config = dict(
    n_layer=13,
    d_model=256,
    n_head=2,
    n_kv_head=1,
    head_dim=128,
    d_mlp=704,
    vocab_size=4586,
    activation='swiglu',
    norm='rmsnorm',
    norm_place='pre',
    norm_eps=1e-05,
    positions='rope',
    rope_base=4910.0,
    rope_fraction=1.0,
    qk_norm=True,
    attn_scale=0.0884,
    bias='none',
    tie_embeddings=True,
    parallel_block=False,
    init='uniform',
    init_std_qkv=0.04,
    init_std_o=0.0,
    init_std_up=0.04,
    init_std_down=0.0,
    optimizer='adamw',
    lr=0.00235,
    beta1=0.9,
    beta2=0.95,
    weight_decay=0.085,
    lr_head=0.0104,
    warmup_steps=252,
    schedule='wsd',
    decay_fraction=0.675,
    decay_shape='linear',
    final_lr_fraction=0.0,
    batch_tokens=131072,
    seq_len=256,
    doc_mask=False,
    train_tokens=762400000,
    steps=5817,
    dataset='wikipedia_en',
)
MLP neurons of a small language model. Each row is named by its layer, matrix (gate and up: input weights; down: output weights) and neuron, and shows model dimensions 128-223. Each number is 128 + 24 x the weight over its row's rms, rounded and kept within 0 to 255. A neuron's up and down rows have the sign that makes its largest values positive.
After each neuron's rows, "fires before" lists the tokens most often just after its 100 highest values on Wikipedia text that the model never trained on; "fires on" lists the tokens most often at its 100 highest values on Wikipedia text that the model never trained on.

L4.gate553 [160  86 111 177 117 160 119 155  70 118 143 128 127 168 121 102 117 150  83 136  97 120 124  84 144 127  99 134 115 135  94 102 160 119 132 120 148 147 178 125 126 148 169 145 107 162 138 112 106 129  99 126  84 114 170 162 114 131 115 159  92 140 148 108 121 112 141 112 117 108 109 109 152 138 193  76 104 106 107 184  86 131 128 156 108 114 121 148 153 135 101 111 133 108 168  94]
L4.up553 [172 102 109 120 163  93  97  85 100 116 132 137 111 162  84 107 104 215 109 142 123 141 160 155 133 111  95 140 101 126  88 132 118 158 132 140 117 146 149 145 110 119 135 144 127 150 156 141 103 139 140 110 163 123 125 123 169 112 127 130 113 158  99 133 159 117 168 149 136 143 115 136 149 131 162  99 150 159 131 124 121 118 150 121 113 111 157 136 140 162  82 135 144  88 183 110]
L4.down553 [129 163 128 110 108 106 116 113  88 131 130 139 126 130 104 132 147 128 125 141 134 142 146 134 120 143 149 160 154 128 131 120 123 137 167 134 144 135 122 133 153 162 121 179 124 135 133  94 154  99 178  78 133 114 124  81 145  88 143 116 129 122 152 172 109 150 127 139 124 121 127 133  97 104  81 151 132 129 121  70  99 101 139 124  98  93 162 139 122 107  89 132 172 136 162 158]
fires before: ", ", ": ", ". ", ".", "'", "ine "
fires on: "ic", "ent", "a", "an", "ans", "ad"

L2.gate144 [133 137 102 157 116 107 115 144  84 139 131 201 151  99 104 137 132 135  77 147 134 125 173  97 121 103 138 131 107 136 133 129 137 155 103  90 116 145 126 129  84  97 165 126 177 131 154 116 154  55 111 119 132 151 133 114 116 140 116 139 112 123 151 137 132 108 147 127  67 149 112 110 160  94 170 178 139 129 149 130 121 130 125 158 125  76 134 134 135  94 119 115 130 141 154 140]
L2.up144 [122 123 119 138 145 173 121 126 108 135 108 114 136 150 105 137 161 106 146 117 116 121  71  84  85  93 125 125 133 141 121 120 123 107 125 120 163  86  75  91 142 113 133 132 142 124 139 114 139 147 136  85 164 102 131 103 131 158 129 140  85 141 157 179 127 130 155 135 112 157 147 108 125 119 131 114 148 190 103  99 123 105 113 153 110 103  95 170 156 112 110  89 120 126 147  97]
L2.down144 [153 105 130 111 103 109 134 131 138 133 157 131 129 115 121 148 112 114 121  92 164 114 115  95 115 138 159 122 152  79 120 138 157 110 111 102 128 117 125 118 140  96 150  72 146 129 114 191 155 129 154 157 141 133 164  91 115 117 134 168 122 146 135 174 115 105 153 100 143 118 133 117 120 139 147 113 129 108 153 149  98 136 107 194 113 115 117 158 120 175 122 127 124 129 124 121]
fires before: ", ", "'", ".", ". ", "the ", "fore "
fires on: "people", "men", "there", "within ", "women", "ation"

L7.gate135 [129 120 112 142 136 113 131  98 133 142 131 129  92 136 148 137 131 150 120 123  98 176 126 130 126  90 132 151  93 156 186 149 168 172 167 150  90  65 110 141  98 135 135 185 145 115 126 140 168 160 138 137 119  88 146 108 135 142 145 148 112 113 109 123 137 134 123 136 152 144  67 159 128 106  91 106 146 111 129 119 132 122  66 141 175  95  76 107 127 103 112 163 131 120 119 100]
L7.up135 [112 120 145 128  64 102 141 150 153  94 128 134 119 109 165 127 120 152 115 146 189  99 101 110 125  96 123 170 101 119 132 154 126 106 129 136 101 146 118 119 148 162 121  91 121 134 110 112 115  98 113  99 148 170 187 143  84 125 105 156  76 152 122 112 160 148 127 158 107 120 140 121  88  71 115 168 123 112 118  97 119 179 124 109 131 111 126 118 128 134 161 150 158 134 151  96]
L7.down135 [130 149 158 131 115 111 134 101 135 152 158  92 121 153 143 130 143  74 110 122  97 135 150 131 170 125 135 145 147 141 175 124 117 150 177 122 160 123 128 127 114 149 101 130 132 120 126  55 133 159 135 154 147  94 124 120 126 105 144 118 151 134 118 181  60 129 150 118 119 162  68 160 159 143 138 115 134 135 137 105  92 117 126 142 161 125 107 164 157 135 124 145 127 172 121 118]
fires before: "\n", "\n\n"
fires on: "===", ".", "==", "y", "===="

L4.gate696 [178 105  89 132  95 150  99 133 130 129 121 122 163 134 106  76 156 161 147 128 121 105 165 173 152 143 159 150 132 159 132 129 135  90 115  99  87 138 150  98 142 194 148 148 122  90  78  95 117 134 129 135  73 118 141 132  98 102 116 130 119 116 153 166 127 120 123 109 112  92 143 115 138  97 132 115 145  89 121 149 116 118 136 143 101 122 208  99 161 147 147  76 121 155 145 137]
L4.up696 [141 111  77 139 109  72 165 121 113 136 139 138 157 122 144 118 157 100 131 141  89 108 102 128  90 150 134 145 148 137 133 145  87 122 139 140 124 125 140  76 132 110 170 144 166 136 125 131 136  93 159  85 117 126  85 139  99  94 173 135 120 147 178 138 110  81 107 130 133 111 156 131 145 131 151  75 145 131 135 143 117 112  99 133 147  90 123  90 142 104 138 138 117 139 136 179]
L4.down696 [171 115 169 169 134 125 123 157 154 127 133 137 178 135  94 150 115 140 125 128 129  95 131 111 161 162 136 148 117 138  73 164  94 128 144 140 129 129 138 123 144  76 147  75 112 121 122 156 107 125 136 147 131 142 142 113 144 136 146 112 135 138 146 112  68 103 123 130  97 140 141 145 101 127 137 107 128  98 185 102 130 126 125 107 177 136 107 137 108 137 110 145 143 155 171 148]
fires before: ", ", ". ", ".", ": "
fires on: "as", "ation", "es", "to", "al", "ts"

L5.gate109 [159 168 152 129 138 113 143 180 101 132 106  89 189  99 110 125  95  99 114  94 113 111 128 131 114 152 102 150 102 133  95 108  99 140 112 114 111 147 147 150  86 149 143 114 134  90 119 145 111  88  75 157 139 136 126 121 153 114 139 123 157 141 112 136 117 123 102 103 136 109 112 128  93 128 137 143 138 106 128  98 173 150 152 127 122 135 152 124 116 121 131 123 122 137 169 139]
L5.up109 [189 165 129 173 134 144 139 150 124 102  96  89 124 123 131 134 143 115 160 117 146 147 167 141 130 160 139 141  93  88 123 158 126 123 155 128  98 119 108 120  91 138 139 138 161 117 124 109 137  94 127  88 138 117 129 144  89 116 127 137 122 140 128  89 143 142 132 131 135 150 137 169  96 121  85 132 134 134 183 142  97 114 103 168 144 118 163 178 148  82 121 119  98 167 144  70]
L5.down109 [152 196 156 135 140 129 116 177 101 110 126  94 150  60 104  81 129  99 110 117 105 148  99 109 152 176 102 133 118 124 138 132 112 155 110  91 104  81 156 165  66 136 125 128 144  96 140 172  79 150 125 149 134  98  87 118 100 129 142 137 141 115 159 160 135 106 129 127 156 113 130 147 137 101 131 141 167 121 142 106 147 122 117 113 191 143  97 117 102 141 136 125 147 112 150 126]
fires before: "\n", "\n\n"
fires on: ")", ");"

L10.gate537 [102 130  84 142 109 112  93 133 140 116  68 166 158 144  70 113 124 141  85 146 163 132 104  87 131 101 104 136 117 153 104 134  96  90 114 146 124 119 111 169 142 156 108  99 163 107 149 101 160 107 127 133 116 129 173 160 114 114 112 138 160 156 115 118 143 116  70 101 132 136 159 104 146 151 185 156 130 167 129  85 130 136 109 137 144 132 132  90 147 114  98  98  91 126 162 131]
L10.up537 [137 107 123 106 101 171 143 120 107 119 107 160 105 151  78 114 160 135 127 128 114 128 124 147 121 160 145  69 147 183 119 177 112 106 101 161 133 122 123 135 141 132 128 128 153 188 121 133 126 139 114 119 100 151 112  85  90 114 140 179 127  96 167 172 105 179  80 113 125  99 182 105 174 140 139 140 105 157 101 153  86 124 136 155 114 173 138 149 127 100 141 128 121 137 156 135]
L10.down537 [158 144 111 132 146 139 114  88  95 118 131 102 131 136 151 108  93 136 138 114 104 123 113 132 119 176 129  99 163 113 105 155  91 145 128 106 122 121 143 101 115 115 139 163 147 136 159  57 163 116 101 131 111 164 159 158 120  86 140 137 125  79 155 141 108  97 141 108 129 113 136 144 155 133 140  81 120 119 134 129 117 143 138 107 116 161 123 165 147 168 173 130 101 121  91 138]
fires before: "a ", "an ", "the "
fires on: "is ", "was ", ", ", "- "

L10.gate50 [163 126  85 145 114 174  98 136 134 132  91 152 155 127  76  86 103  86 117 153 119 117 140 115  68 121 124 125 104 160 138 157 101 129 133 140 128 162 115 121 104 170 111 154 153 153 150 107 107 115 138  96 153 158 116 193 137 101 100 124 122 137 124 125 138 151 158 118 140 123 102  88 175 151 118 109 143 142 140 124 125 111 111 143 134 116 136  91 117 123 117  95 108  85 182 103]
L10.up50 [106 145  97 132 152 105 123 141 148  72 135 166 127 140 144 117 161 104 106 124 118  96 102 104 147 180 106 123 153 133 109 137 120 112 161 124 111 165 143 112 134 141 151 119 128 149 138 139 101 176 118 101 136 186 132 165  86 118  91 121  76  84  79 144 122 136 128 134 117 117 127 136 118 101 136 131  88 128  92 133 136 144 137 118 128 135 124 179 102 136 112 112 144 149 115  73]
L10.down50 [109  99 168  65 111  92 138 149 101  59 109 130 125 140 124 121 137 138 115 125 129 136 135  93 158 152 124 131  83 110 151 111 166 124 135 116 124 116 103 134 129  79 147 141 171 114  88 151 131 146  58  98 118 159 151 141 141 145 106 124 101  97 126 127 123 117  84 124 141 122 141 138 119 115 172 119 142 138 154 114 129 127 146 120 150 114 163 148 117 112 120 133  98  91 176 105]
fires before: "a ", "an ", "was ", "Writ", "oll"
fires on: "is ", "was ", ") ", "| ", "r"

L3.gate98 [ 95 103 121 108 144 140  82 163 140 116 146 159 158 138 138 100 173  96  80 122 131 177 143 142 128  88 100  79 122 137 142 182 112 155  94 146 105  75 139 155 117 144 115 107 109 167 114 111  64 150 142 132 111  67 108 150 133 122 166 146 150 142 127 117 126 146 150 137 164 140 123 116 150 175 136 112 109 101  90 129 124 129 127 123 145 126 122 120 149  85 162 132 171 133 138  90]
L3.up98 [134 128  76 102 113 112 154 149 138 122 106 145 163 135 161 114 135 129 117 157 144 147 109 147 108  93 133 138 151  87 168 107 133 102 127 123 130 104 116 160  86 125 144 111 133 144 118 125 111 101 126 130 112 103 108 145 143 126 128 123 138 109  83 122 163 168 113  84 159 178 103  87  92 120 131 124 134 152 129 138  96 135 154 147 132  92 118 134 124 144 136 108 119 148  77 127]
L3.down98 [155 150 104  91 125 143 135 145 157 170 102 155 120 126 123 192 137 135 140 124 118 172 130 163 113 130  96 120 121 145 146  96 144  90 130  95 131 120 163 138 160 145 115 111 122 135 150 192  88 130 119 137 121 124  74 121 116 104 149 134 170 140 157 131 156 128 148 131 127 163 110  73 133 104  95 115 117 143  96 146 104 101 151 148 107  99 116 151 115 138 140 137 125 104 140 102]
fires before: "o ", "ug", "f", "by ", "on", "by"
fires on: "dem", "Sel", "Tel", "hal", "cer", "ol"